config.toml
n_layer = 8
d_model = 832
n_head = 10
n_kv_head = 1
head_dim = 64
d_mlp = 1664
vocab_size = 32768
activation = "swiglu"
norm = "rmsnorm"
norm_place = "pre"
norm_eps = 1e-06
positions = "rope"
rope_base = 10000.0
rope_fraction = 0.75
qk_norm = false
attn_scale = 0.125
bias = "none"
tie_embeddings = true
parallel_block = false
init = "trunc"
init_std_qkv = 0.0228
init_std_o = 0.0
init_std_up = 0.0228
init_std_down = 0.0
optimizer = "muon_variant"
lr = 0.00103
beta1 = 0.95
weight_decay = 0.19
lr_head = 0.0049
grad_clip = 2.0
warmup_steps = 200
schedule = "wsd"
decay_fraction = 1.0
decay_shape = "linear"
final_lr_fraction = 0.0
batch_tokens = [131072, 262144, 393216]
seq_len = 1024
doc_mask = true
train_tokens = 1260000000
steps = 4820
dataset = "wikipedia_en"
MLP neurons of a small language model. Each row is named by its layer, matrix (gate and up: input weights) and neuron, and shows model dimensions 746-809. Each number is 200 + 40 x the weight over its row's rms, rounded and kept within 0 to 999. A neuron's up and down rows have the sign that makes its largest values positive.
A block is one neuron, or neurons of one layer that tend to fire together. Before each block is what it responds to, as a language model described it from the Wikipedia text at the highest values.

Responds to: Tokens inside tables, infoboxes and numeric data, such as pipe cell separators, parentheses before unit conversions, digits and % signs, plus some prose "the".
L5.gate564,241,147,179,164,126,279,125,229,247,225,180,191,184,203,194,216,196,152,229,238,246,180,194,175,173,204,216,132,230,189,139,184,202,252,223,217,162,242,195,196,198,237,248,234,237,167,225,202,206,219,292,237,223,257,114,174,183,185,202,211,176,188,199,201
L5.up564,215,77,164,252,209,210,268,238,181,236,197,160,169,180,103,205,155,270,170,182,243,277,169,131,157,235,201,240,251,212,116,223,245,251,232,186,286,187,241,255,261,234,201,175,192,129,209,207,152,230,265,169,175,210,188,156,202,202,230,202,143,233,237,241
L5.gate906,239,242,214,217,222,175,177,166,227,217,209,253,259,153,216,202,251,146,156,236,201,274,197,208,131,193,145,170,213,243,160,145,224,273,179,223,290,212,279,184,185,221,244,270,277,184,172,194,302,291,187,203,162,168,226,177,181,220,173,292,156,186,176,187
L5.up906,174,154,231,198,191,149,200,209,144,210,206,187,160,139,250,143,295,241,186,244,214,204,115,227,169,166,128,134,206,167,180,198,181,179,209,240,219,213,190,206,227,235,228,211,227,191,189,192,191,251,137,199,220,152,272,127,211,215,245,163,153,281,191,182

Responds to: Fires on tokens inside formulaic encyclopedia text: census demographics, infobox rows and table pipes, as in "Pacific Islander", "PD/sqmi", "For every".
L3.gate13,242,220,212,219,130,229,220,161,187,154,294,193,176,268,227,218,150,185,168,309,193,258,152,224,148,201,198,159,161,186,204,178,183,214,169,210,257,209,210,192,199,150,284,127,234,198,187,265,145,247,207,211,201,195,155,203,177,218,212,222,191,152,141,232
L3.up13,236,289,198,208,230,243,156,243,228,229,245,227,230,166,157,220,228,136,158,172,225,138,195,180,185,185,189,237,147,203,243,277,266,207,251,188,173,212,161,165,206,188,164,283,160,224,179,88,187,184,263,165,198,236,132,291,134,199,242,259,153,165,175,260
L3.gate99,223,228,199,201,169,247,241,175,230,195,287,174,182,202,181,151,242,153,217,231,164,233,163,220,157,191,234,162,91,223,145,249,211,254,131,192,152,231,275,148,242,189,214,170,164,265,298,176,263,235,203,216,267,168,173,304,228,214,212,300,172,216,205,143
L3.up99,215,211,174,156,110,203,237,241,231,188,218,178,192,175,215,186,256,179,87,218,199,146,229,148,177,159,106,164,184,137,157,276,201,158,162,141,193,138,253,178,111,196,173,163,290,226,220,141,279,160,206,180,181,247,170,197,168,187,210,186,168,250,163,223
L3.gate1459,243,170,161,174,223,208,235,229,293,159,228,108,176,222,191,231,223,188,200,149,180,221,121,222,226,247,209,132,133,173,137,203,237,245,193,118,186,217,206,231,167,217,192,251,178,263,199,167,254,170,197,289,160,143,180,197,219,205,161,211,270,211,255,193
L3.up1459,221,219,193,199,101,168,227,130,208,181,164,256,232,206,266,186,289,250,212,212,202,172,207,240,228,212,224,218,187,205,171,195,223,190,154,167,247,206,188,212,205,159,235,179,216,253,196,233,233,242,213,196,235,167,245,151,131,207,236,181,193,172,328,165
L3.gate1549,218,282,201,200,215,260,160,190,254,241,247,173,224,199,177,177,228,270,141,224,244,154,244,134,135,212,180,209,219,184,191,220,220,293,199,267,227,160,161,127,134,168,199,272,178,171,210,189,158,232,158,211,189,252,237,217,203,225,222,187,189,185,233,183
L3.up1549,152,196,168,143,192,249,199,187,240,166,150,200,208,174,155,237,221,179,165,228,198,245,270,156,185,170,188,314,218,200,165,243,193,189,236,163,269,124,185,188,167,159,252,168,122,214,235,164,199,218,220,182,139,177,165,177,207,158,255,273,225,128,200,126

Responds to: Fires on the main verb right after its subject, or on its ending if split into pieces, in narrative prose: took, began, ended, compensated.
L4.gate4,185,227,230,320,197,236,207,212,227,204,264,181,159,152,249,257,153,180,235,132,189,177,184,199,176,215,202,187,220,256,143,246,203,161,190,154,173,183,270,143,229,51,228,153,228,181,205,197,193,217,119,256,275,143,179,169,178,168,196,185,197,263,190,198
L4.up4,139,165,152,219,262,240,136,203,205,168,170,237,180,108,217,228,172,208,178,203,186,144,227,166,169,200,154,199,167,205,136,136,286,144,184,208,187,152,161,214,186,223,194,170,243,218,202,234,184,274,201,234,254,209,235,254,183,224,165,198,180,239,215,221
L4.gate8,246,206,147,182,262,228,209,190,136,201,208,191,240,170,254,180,200,232,140,264,175,215,197,174,184,161,260,171,126,242,225,179,147,181,179,143,210,193,216,166,187,166,182,193,166,161,177,194,195,153,136,236,137,202,210,158,151,233,229,233,243,236,243,274
L4.up8,220,178,184,178,159,211,50,235,195,161,180,172,259,141,105,224,258,163,187,228,203,224,193,209,201,177,184,256,215,154,132,245,183,225,204,255,203,238,167,228,191,265,226,214,218,201,135,231,224,160,206,231,250,175,207,159,219,237,167,258,207,210,193,151
L4.gate119,219,253,188,124,242,220,201,180,197,204,221,162,236,195,274,170,199,224,156,258,165,183,247,242,151,243,175,180,235,198,172,188,212,206,196,164,205,314,225,214,147,89,273,201,216,222,198,187,194,213,185,270,210,190,190,185,136,179,187,215,207,221,148,167
L4.up119,172,219,183,159,239,230,212,219,185,143,186,129,144,208,238,206,200,173,163,235,230,176,304,193,124,197,216,197,162,238,230,181,166,244,254,209,231,255,209,209,168,194,189,118,153,276,164,202,182,236,251,210,251,308,155,261,255,223,173,237,212,121,197,204
L4.gate245,198,185,136,172,226,276,169,164,205,217,273,179,235,199,291,179,253,162,163,139,271,186,261,207,237,236,245,195,249,196,202,196,158,201,226,233,222,201,168,234,188,291,252,248,211,141,249,214,257,227,166,216,213,310,179,126,196,225,185,228,233,140,230,225
L4.up245,221,180,184,169,265,205,200,271,210,167,250,212,209,169,197,241,210,163,209,152,249,194,223,190,197,210,221,243,247,174,189,195,129,262,161,202,264,224,222,127,206,216,164,143,240,182,151,165,159,147,231,89,203,254,189,166,291,148,202,254,243,201,122,188
L4.gate438,201,239,248,149,251,239,252,246,146,239,235,164,199,219,247,131,195,147,146,202,197,235,281,194,156,192,203,195,179,231,292,204,198,206,219,219,194,202,116,205,145,183,230,113,185,199,253,213,218,152,211,262,247,242,216,188,182,212,248,266,123,257,181,171
L4.up438,178,269,157,139,174,193,208,175,134,215,225,220,203,292,229,113,177,222,154,224,166,230,232,200,149,212,69,260,214,173,191,170,155,209,185,175,215,228,215,187,174,150,205,213,193,157,203,179,245,166,171,265,209,204,233,230,143,148,267,216,203,294,105,183
L4.gate892,228,231,219,129,207,220,181,223,182,180,238,249,202,223,228,140,170,242,272,282,237,201,156,213,195,223,177,209,221,176,201,170,242,107,227,268,211,212,183,233,181,197,153,189,214,233,169,207,218,212,246,190,179,176,238,149,154,202,214,223,196,185,157,198
L4.up892,190,181,238,187,231,166,186,325,174,264,253,161,231,283,193,209,168,241,174,288,222,199,227,221,144,217,198,190,127,165,275,193,195,162,130,230,228,167,115,215,146,216,233,173,151,274,203,244,171,221,270,168,237,219,267,156,180,169,129,200,182,125,198,186
L4.gate1456,237,215,181,213,149,246,267,189,172,180,145,175,140,119,137,217,244,228,165,192,177,175,197,144,276,189,191,211,198,180,261,114,216,176,231,222,228,213,179,186,190,182,195,238,148,203,204,202,283,238,170,279,239,247,190,183,190,158,149,200,249,147,171,148
L4.up1456,197,166,177,155,218,169,238,209,208,190,234,172,188,229,198,250,186,150,192,259,216,162,215,223,214,143,211,203,206,148,272,218,173,143,81,212,187,143,237,188,197,253,175,238,178,172,183,183,248,219,186,184,247,118,196,143,147,215,152,227,232,213,186,230
L4.gate1633,174,192,188,159,172,240,192,232,190,212,239,165,191,187,207,194,263,176,213,201,166,221,223,207,219,119,192,215,222,192,226,281,176,168,145,179,214,200,217,208,221,224,216,210,248,161,191,177,205,126,179,235,226,218,193,201,268,206,108,181,173,242,249,217
L4.up1633,235,192,198,189,192,214,182,178,196,253,203,195,189,208,322,85,184,178,170,137,114,181,233,197,196,127,223,256,216,211,211,221,195,214,215,231,199,181,179,197,211,187,268,193,227,229,254,224,180,175,161,271,202,164,242,192,228,203,177,195,207,195,202,244

Responds to: Hyphens, pipes, slashes and commas inside structured, formulaic text: highway codes (I-59, I-10), chemical formulas, sports tables, census demographic sentences.
L4.gate162,173,219,247,203,240,210,222,156,195,119,220,181,138,192,146,171,214,210,303,229,147,233,236,189,163,164,274,257,178,176,174,248,151,170,140,196,141,220,172,92,196,265,179,213,216,228,162,192,271,166,127,186,217,212,182,231,254,214,211,238,240,245,178,113
L4.up162,278,259,271,227,280,142,176,158,109,83,273,231,217,162,250,134,143,205,235,245,130,229,203,233,214,227,211,219,149,201,222,226,193,211,191,227,238,218,248,208,146,217,195,211,273,175,205,271,226,187,186,255,188,173,186,155,202,208,176,212,225,177,215,245
L4.gate223,235,267,180,195,170,250,202,179,129,172,294,277,154,191,254,177,220,277,188,201,232,212,185,149,207,264,197,210,160,220,223,222,230,168,245,162,179,188,162,101,180,259,169,177,210,201,180,194,216,208,255,182,206,166,186,149,265,178,240,231,183,165,165,184
L4.up223,139,170,177,159,176,218,177,201,230,195,190,249,139,168,222,223,140,187,168,144,203,180,194,180,204,155,188,215,229,244,215,200,208,133,151,127,160,235,173,172,240,185,168,156,195,110,189,168,185,201,176,78,189,170,143,160,181,256,176,249,219,139,200,164
L4.gate273,171,252,194,220,181,235,216,194,234,167,213,280,243,326,152,203,225,153,119,198,184,234,233,224,250,189,176,201,146,163,277,216,167,209,107,236,216,186,197,94,183,190,216,139,230,196,241,213,146,116,183,210,248,307,210,148,185,185,200,194,184,215,189,186
L4.up273,168,190,88,242,253,233,181,191,190,169,232,137,192,257,233,189,219,188,221,214,132,249,184,171,248,189,181,180,197,206,215,129,236,254,178,213,170,284,147,178,137,193,215,252,248,226,190,166,267,167,202,228,242,167,172,226,156,207,200,107,195,191,141,200
L4.gate295,195,212,134,251,181,218,255,236,164,234,205,179,218,205,185,215,202,331,168,169,101,208,214,153,286,260,239,156,197,221,222,195,190,146,185,192,194,175,236,224,150,174,234,198,167,208,193,183,248,162,223,158,204,239,224,208,210,241,151,230,196,207,201,85
L4.up295,166,236,156,185,198,147,288,197,187,195,186,207,213,222,156,226,195,159,164,186,188,158,205,78,243,175,211,189,273,203,203,178,148,199,202,167,251,262,287,181,199,244,206,186,149,160,188,223,80,157,153,216,163,227,224,224,180,205,197,240,223,171,164,126
L4.gate345,140,244,197,235,180,203,264,138,203,259,186,213,167,176,146,220,180,212,185,216,230,186,147,202,190,150,235,193,209,190,131,157,182,165,130,169,185,174,120,178,284,235,218,203,175,147,165,155,199,166,168,184,225,284,270,246,174,181,159,164,212,152,201,227
L4.up345,213,208,181,236,104,249,202,242,229,206,174,216,281,233,235,190,204,219,163,218,251,185,200,192,221,232,208,199,162,144,200,111,182,169,250,207,183,221,237,220,169,205,183,230,217,200,235,195,145,252,184,158,188,141,170,151,167,173,187,173,219,272,128,203
L4.gate647,251,144,145,315,166,179,195,230,259,189,128,224,163,150,157,190,208,243,167,258,219,210,270,217,195,184,208,250,228,242,179,162,260,252,232,131,202,149,248,217,259,188,216,205,287,216,222,265,256,197,235,180,215,226,145,205,161,194,228,253,128,224,226,196
L4.up647,175,153,213,170,219,163,290,239,268,169,217,245,206,187,174,202,232,216,215,179,162,165,195,191,125,286,195,198,179,203,247,233,206,240,153,201,289,216,156,214,180,172,203,179,231,203,250,184,230,295,164,228,148,187,180,158,241,183,188,271,153,189,257,109
L4.gate1306,148,197,182,245,178,227,130,239,133,203,202,182,136,245,142,238,150,162,221,269,175,231,241,191,218,254,216,235,275,212,197,235,240,279,180,196,108,191,175,195,186,209,125,223,165,157,190,186,184,188,171,142,181,222,205,252,201,187,147,162,250,205,229,168
L4.up1306,230,213,181,264,298,177,194,169,233,156,201,103,208,171,190,189,138,198,202,226,192,219,116,172,184,145,158,210,171,249,155,171,180,224,178,196,204,185,174,212,204,113,167,249,186,158,305,161,187,114,254,254,196,259,244,198,208,221,217,181,154,258,206,176
L4.gate1330,200,187,116,191,221,159,193,176,189,256,162,59,183,189,272,167,214,126,198,201,127,119,232,193,197,223,242,97,215,170,298,154,164,200,165,137,183,206,281,205,185,174,197,211,287,174,141,213,241,199,117,207,216,167,225,247,185,145,206,225,133,183,176,244
L4.up1330,178,193,145,157,212,217,162,180,212,198,216,144,178,200,232,168,216,234,229,208,139,207,187,300,198,135,267,167,134,170,175,205,176,236,146,285,218,209,179,161,211,178,163,238,156,196,114,184,222,155,173,240,213,187,202,185,151,247,228,170,251,199,244,181

Responds to: The indefinite article a/an (also "one", "another"), mostly after is/was in defining sentences, as in "is a docuseries" or "was a Panamanian-born".
L4.gate67,224,198,264,181,190,237,155,171,183,267,219,220,142,209,196,185,207,240,170,166,177,186,176,206,192,201,274,176,173,184,168,192,259,168,174,176,182,254,158,217,98,333,200,126,144,195,191,170,137,200,208,234,134,263,152,193,116,201,131,228,121,200,158,205
L4.up67,237,139,236,145,200,262,178,185,97,228,218,210,187,190,159,156,258,216,210,162,160,208,233,160,120,137,163,171,181,171,135,193,135,156,234,143,193,228,183,240,234,174,123,188,191,202,199,162,200,228,238,266,172,183,184,230,214,146,151,301,209,211,212,98
L4.gate196,166,166,192,167,231,241,190,243,204,156,240,186,186,195,208,180,222,234,144,179,223,213,227,210,219,211,253,153,263,181,218,238,203,195,250,140,173,228,176,109,193,192,206,125,213,177,246,172,210,212,235,139,203,192,172,206,254,195,238,159,219,169,221,237
L4.up196,235,209,217,229,153,206,207,235,179,257,189,166,120,227,162,214,176,243,179,275,207,256,296,160,144,184,162,195,172,210,145,129,102,244,157,187,199,187,147,208,248,181,226,216,231,225,227,227,214,250,217,230,203,159,236,197,183,222,133,199,191,192,193,195
L4.gate635,182,195,210,266,212,209,258,187,179,119,186,255,134,205,238,205,156,254,223,177,228,210,244,129,206,186,217,239,172,145,218,150,250,177,179,263,136,228,217,175,278,221,190,201,169,160,206,213,186,151,231,293,140,189,200,189,188,159,189,203,211,121,170,253
L4.up635,204,211,187,213,197,250,235,137,186,220,168,191,187,150,149,216,221,274,243,225,287,237,169,233,157,248,246,214,187,155,205,147,242,201,238,219,131,237,207,184,202,229,158,198,232,209,204,226,219,145,152,200,232,248,179,147,131,186,173,197,200,172,177,234
L4.gate840,202,239,132,156,146,180,166,273,201,212,188,241,203,188,214,239,236,227,175,228,230,183,211,208,212,208,171,221,214,227,219,128,213,212,188,136,190,236,175,232,166,242,151,206,153,196,220,165,208,207,176,214,217,232,84,180,230,181,202,245,137,117,196,248
L4.up840,204,140,187,177,222,171,197,213,207,235,124,145,179,222,65,227,152,164,217,300,166,230,164,214,204,183,141,233,156,155,185,223,144,114,145,264,174,317,229,186,199,209,134,245,181,241,199,159,228,235,192,235,241,192,202,190,172,208,260,135,142,160,196,233
L4.gate1067,242,208,198,165,202,141,235,184,237,156,185,165,145,231,164,235,242,189,170,238,273,199,179,206,178,259,153,179,197,117,183,201,174,216,151,163,185,282,238,228,225,143,226,218,180,227,244,254,201,162,182,169,163,153,157,254,111,227,249,269,169,180,188,132
L4.up1067,166,155,106,197,110,185,198,220,214,210,238,246,207,186,162,170,212,149,200,208,106,217,173,209,202,190,188,200,196,217,197,183,306,218,117,249,191,203,247,225,227,228,165,160,226,191,215,185,168,210,216,177,237,181,218,213,170,241,174,173,197,237,238,195
L4.gate1119,262,271,228,216,208,236,215,148,176,185,209,201,166,247,244,176,222,283,170,218,202,166,134,173,157,236,123,244,181,205,248,145,196,173,147,220,202,233,163,189,174,255,142,139,220,140,262,219,144,167,194,204,181,259,202,178,243,254,149,210,184,211,226,192
L4.up1119,240,277,250,228,161,164,238,155,174,225,137,143,181,272,211,204,192,212,162,164,112,179,148,234,182,217,200,131,193,116,216,184,248,83,256,248,224,268,152,150,167,173,248,226,182,163,221,183,118,196,191,254,202,235,242,174,235,142,215,257,113,85,105,165
L4.gate1142,239,162,215,184,174,185,161,159,257,187,184,150,242,235,193,169,278,225,200,192,186,216,179,232,220,153,178,126,169,158,112,245,245,208,152,181,164,167,144,247,246,195,174,311,151,147,175,220,177,229,287,170,187,165,195,175,181,238,240,214,198,204,190,257
L4.up1142,143,132,232,214,247,135,164,172,247,231,220,158,211,181,171,258,139,221,249,184,205,222,226,162,173,212,181,232,155,267,121,210,252,201,158,195,216,194,209,199,230,175,153,189,162,194,234,184,146,204,183,227,221,203,144,134,272,262,163,213,162,81,183,130
L4.gate1475,194,155,203,185,248,221,126,232,178,205,204,241,200,240,197,191,224,131,200,214,139,104,207,220,175,175,168,163,160,249,188,195,212,210,214,245,181,216,261,214,196,168,241,163,265,218,178,277,190,202,181,180,283,253,210,214,225,133,229,215,240,235,144,203
L4.up1475,163,151,265,225,273,223,238,197,218,185,160,160,222,258,209,131,233,105,125,233,200,213,85,255,184,180,166,255,196,214,150,126,224,169,262,180,258,161,166,137,248,128,198,254,140,147,188,255,167,235,150,196,200,181,165,135,250,247,238,249,193,233,170,197

Responds to: Main verbs, or their final word pieces, that act on a following object, often after "to", "which", or a subject, e.g. strengthens, reduced, pressure.
L5.gate1149,159,163,73,165,239,211,214,194,234,188,194,229,238,195,236,177,174,179,127,208,136,189,223,240,153,237,117,272,213,306,199,219,267,244,233,158,239,255,117,175,127,226,224,252,233,251,198,215,213,176,224,251,230,197,198,221,173,193,244,210,186,173,173,190
L5.up1149,174,199,154,178,160,201,231,145,188,212,160,206,262,277,202,227,214,152,207,235,165,212,202,225,186,235,233,169,151,209,199,215,240,208,198,267,239,216,179,270,185,249,200,233,232,233,232,208,149,222,152,196,246,235,202,219,196,154,187,191,194,171,249,150
L5.gate1162,131,200,190,130,129,245,186,155,188,145,86,241,182,253,239,178,228,195,158,196,182,272,270,181,217,191,214,174,189,180,245,284,122,201,218,202,238,195,144,237,263,144,168,164,190,182,173,196,222,172,259,138,169,214,234,239,215,208,222,256,237,261,229,224
L5.up1162,106,193,193,117,165,256,215,199,214,209,166,160,203,275,178,171,130,239,159,192,182,236,187,194,142,229,195,236,214,174,221,236,204,179,219,257,190,195,203,170,198,165,135,155,282,193,207,138,167,189,166,191,267,271,119,206,275,210,244,187,223,161,164,203

Responds to: The articles a and an, sometimes two or one, opening a noun phrase, mostly after prepositions like in, at, into (in an exhibition, at a cost).
L3.gate429,206,221,181,248,194,228,166,147,144,219,233,202,177,203,213,207,276,199,156,249,151,204,236,207,229,242,225,195,157,214,235,260,231,249,138,136,216,219,243,240,244,206,213,210,189,244,221,176,167,204,217,218,247,246,162,129,182,238,169,193,220,170,225,244
L3.up429,260,135,173,218,208,205,144,233,186,188,202,266,202,194,130,199,186,213,181,152,199,197,208,204,216,150,123,202,137,139,215,161,201,269,232,166,213,169,206,215,187,223,113,173,171,181,183,228,221,247,187,208,242,180,221,158,229,191,225,208,199,222,163,219
L3.gate680,177,174,181,146,174,169,160,181,197,179,191,235,257,227,226,178,187,166,127,167,177,152,242,230,229,128,159,180,216,164,205,157,241,230,142,221,154,252,171,293,237,175,242,221,228,151,218,230,192,151,158,160,227,169,185,149,157,206,279,197,286,104,177,198
L3.up680,163,237,214,226,183,225,250,251,239,146,264,289,249,180,174,272,245,166,211,139,216,199,205,149,112,208,231,158,177,192,211,162,196,192,189,163,188,221,201,226,197,302,125,167,227,255,162,116,194,133,231,245,229,176,242,209,183,232,157,204,163,184,176,199
L3.gate774,265,267,174,149,264,247,194,283,268,177,254,197,217,205,140,155,183,199,250,209,170,213,179,169,213,127,232,168,140,141,69,87,215,260,154,131,222,208,211,174,218,258,207,216,208,223,194,184,233,233,168,227,213,146,281,187,177,200,148,187,238,201,146,196
L3.up774,169,201,200,232,241,200,154,185,203,209,233,212,128,159,273,153,255,274,169,136,152,232,160,201,265,193,179,247,112,236,195,156,232,235,206,194,282,193,287,222,96,311,222,254,230,190,184,225,214,241,235,211,157,195,244,190,192,163,201,212,166,201,193,135
L3.gate792,212,209,166,227,227,186,216,204,218,216,186,114,101,186,200,224,127,193,227,178,224,180,102,212,138,179,239,168,184,215,198,98,247,193,251,132,188,219,238,187,236,214,248,223,226,176,156,185,182,162,226,269,148,158,227,150,192,237,222,166,187,212,278,238
L3.up792,198,207,200,208,227,164,129,208,209,230,204,152,151,197,177,191,234,186,211,233,208,186,183,241,210,79,193,252,206,175,172,261,193,154,146,194,203,215,220,241,113,289,64,179,163,229,196,192,267,168,142,233,138,160,155,235,218,196,161,192,218,127,139,224

Responds to: Main verbs right after their subject, often the -s/-es ending of a split present-tense verb such as inhibits, frees, measures, states, before an object or that-clause; also table pipe separators.
L3.gate371,195,262,227,190,198,186,233,223,129,187,206,148,229,219,160,119,174,162,176,148,183,225,224,182,181,148,248,140,205,137,197,190,136,150,234,139,251,188,190,197,199,142,226,98,251,173,215,227,188,146,184,228,141,231,199,266,186,223,208,173,177,207,126,231
L3.up371,174,269,228,158,127,164,144,149,116,184,238,130,172,176,210,202,178,180,127,215,219,245,169,207,201,203,192,140,217,234,138,177,192,138,171,184,208,201,202,259,201,117,118,138,238,205,210,164,156,236,161,237,209,181,175,218,156,222,198,243,186,268,153,231
L3.gate417,255,195,203,175,217,185,217,162,268,185,154,187,236,226,91,201,216,243,137,207,258,175,258,195,218,182,145,209,155,236,242,139,97,270,202,177,176,193,190,171,265,227,125,147,192,181,129,171,193,85,199,229,240,170,200,159,224,163,289,180,158,212,232,282
L3.up417,148,196,238,221,102,189,176,167,154,188,285,144,236,149,212,236,206,246,183,296,180,237,228,188,293,122,233,243,141,130,131,231,201,206,153,208,221,245,197,174,195,199,266,237,208,272,188,214,209,201,160,254,160,169,268,196,209,203,204,232,184,211,197,232
L3.gate736,152,244,242,241,215,189,266,228,195,147,178,157,176,180,231,160,236,201,186,200,180,170,292,140,186,129,167,230,233,157,249,242,188,192,201,230,186,202,162,232,156,156,184,195,223,184,216,160,230,179,271,205,275,185,177,275,245,147,177,120,193,230,128,151
L3.up736,192,197,202,137,205,158,151,176,82,217,203,191,210,146,279,199,215,219,156,198,146,236,197,265,148,226,223,154,204,260,199,201,189,151,244,217,270,230,172,167,240,176,190,103,218,176,166,195,180,186,192,214,205,236,196,219,233,169,195,175,247,250,208,185
L3.gate777,339,221,196,136,226,190,170,146,158,209,216,161,172,205,214,110,307,189,180,244,167,225,166,230,193,248,139,210,197,189,217,186,215,225,209,124,172,136,215,230,216,214,281,138,148,264,211,208,163,119,207,236,235,202,166,241,157,198,173,289,168,165,189,195
L3.up777,158,231,201,255,143,179,190,266,198,202,212,171,192,269,296,186,222,215,179,215,219,146,278,182,77,269,237,157,228,168,148,200,201,178,201,172,270,197,111,135,234,222,322,122,243,301,299,205,181,194,224,212,244,197,186,287,111,236,204,188,174,254,201,255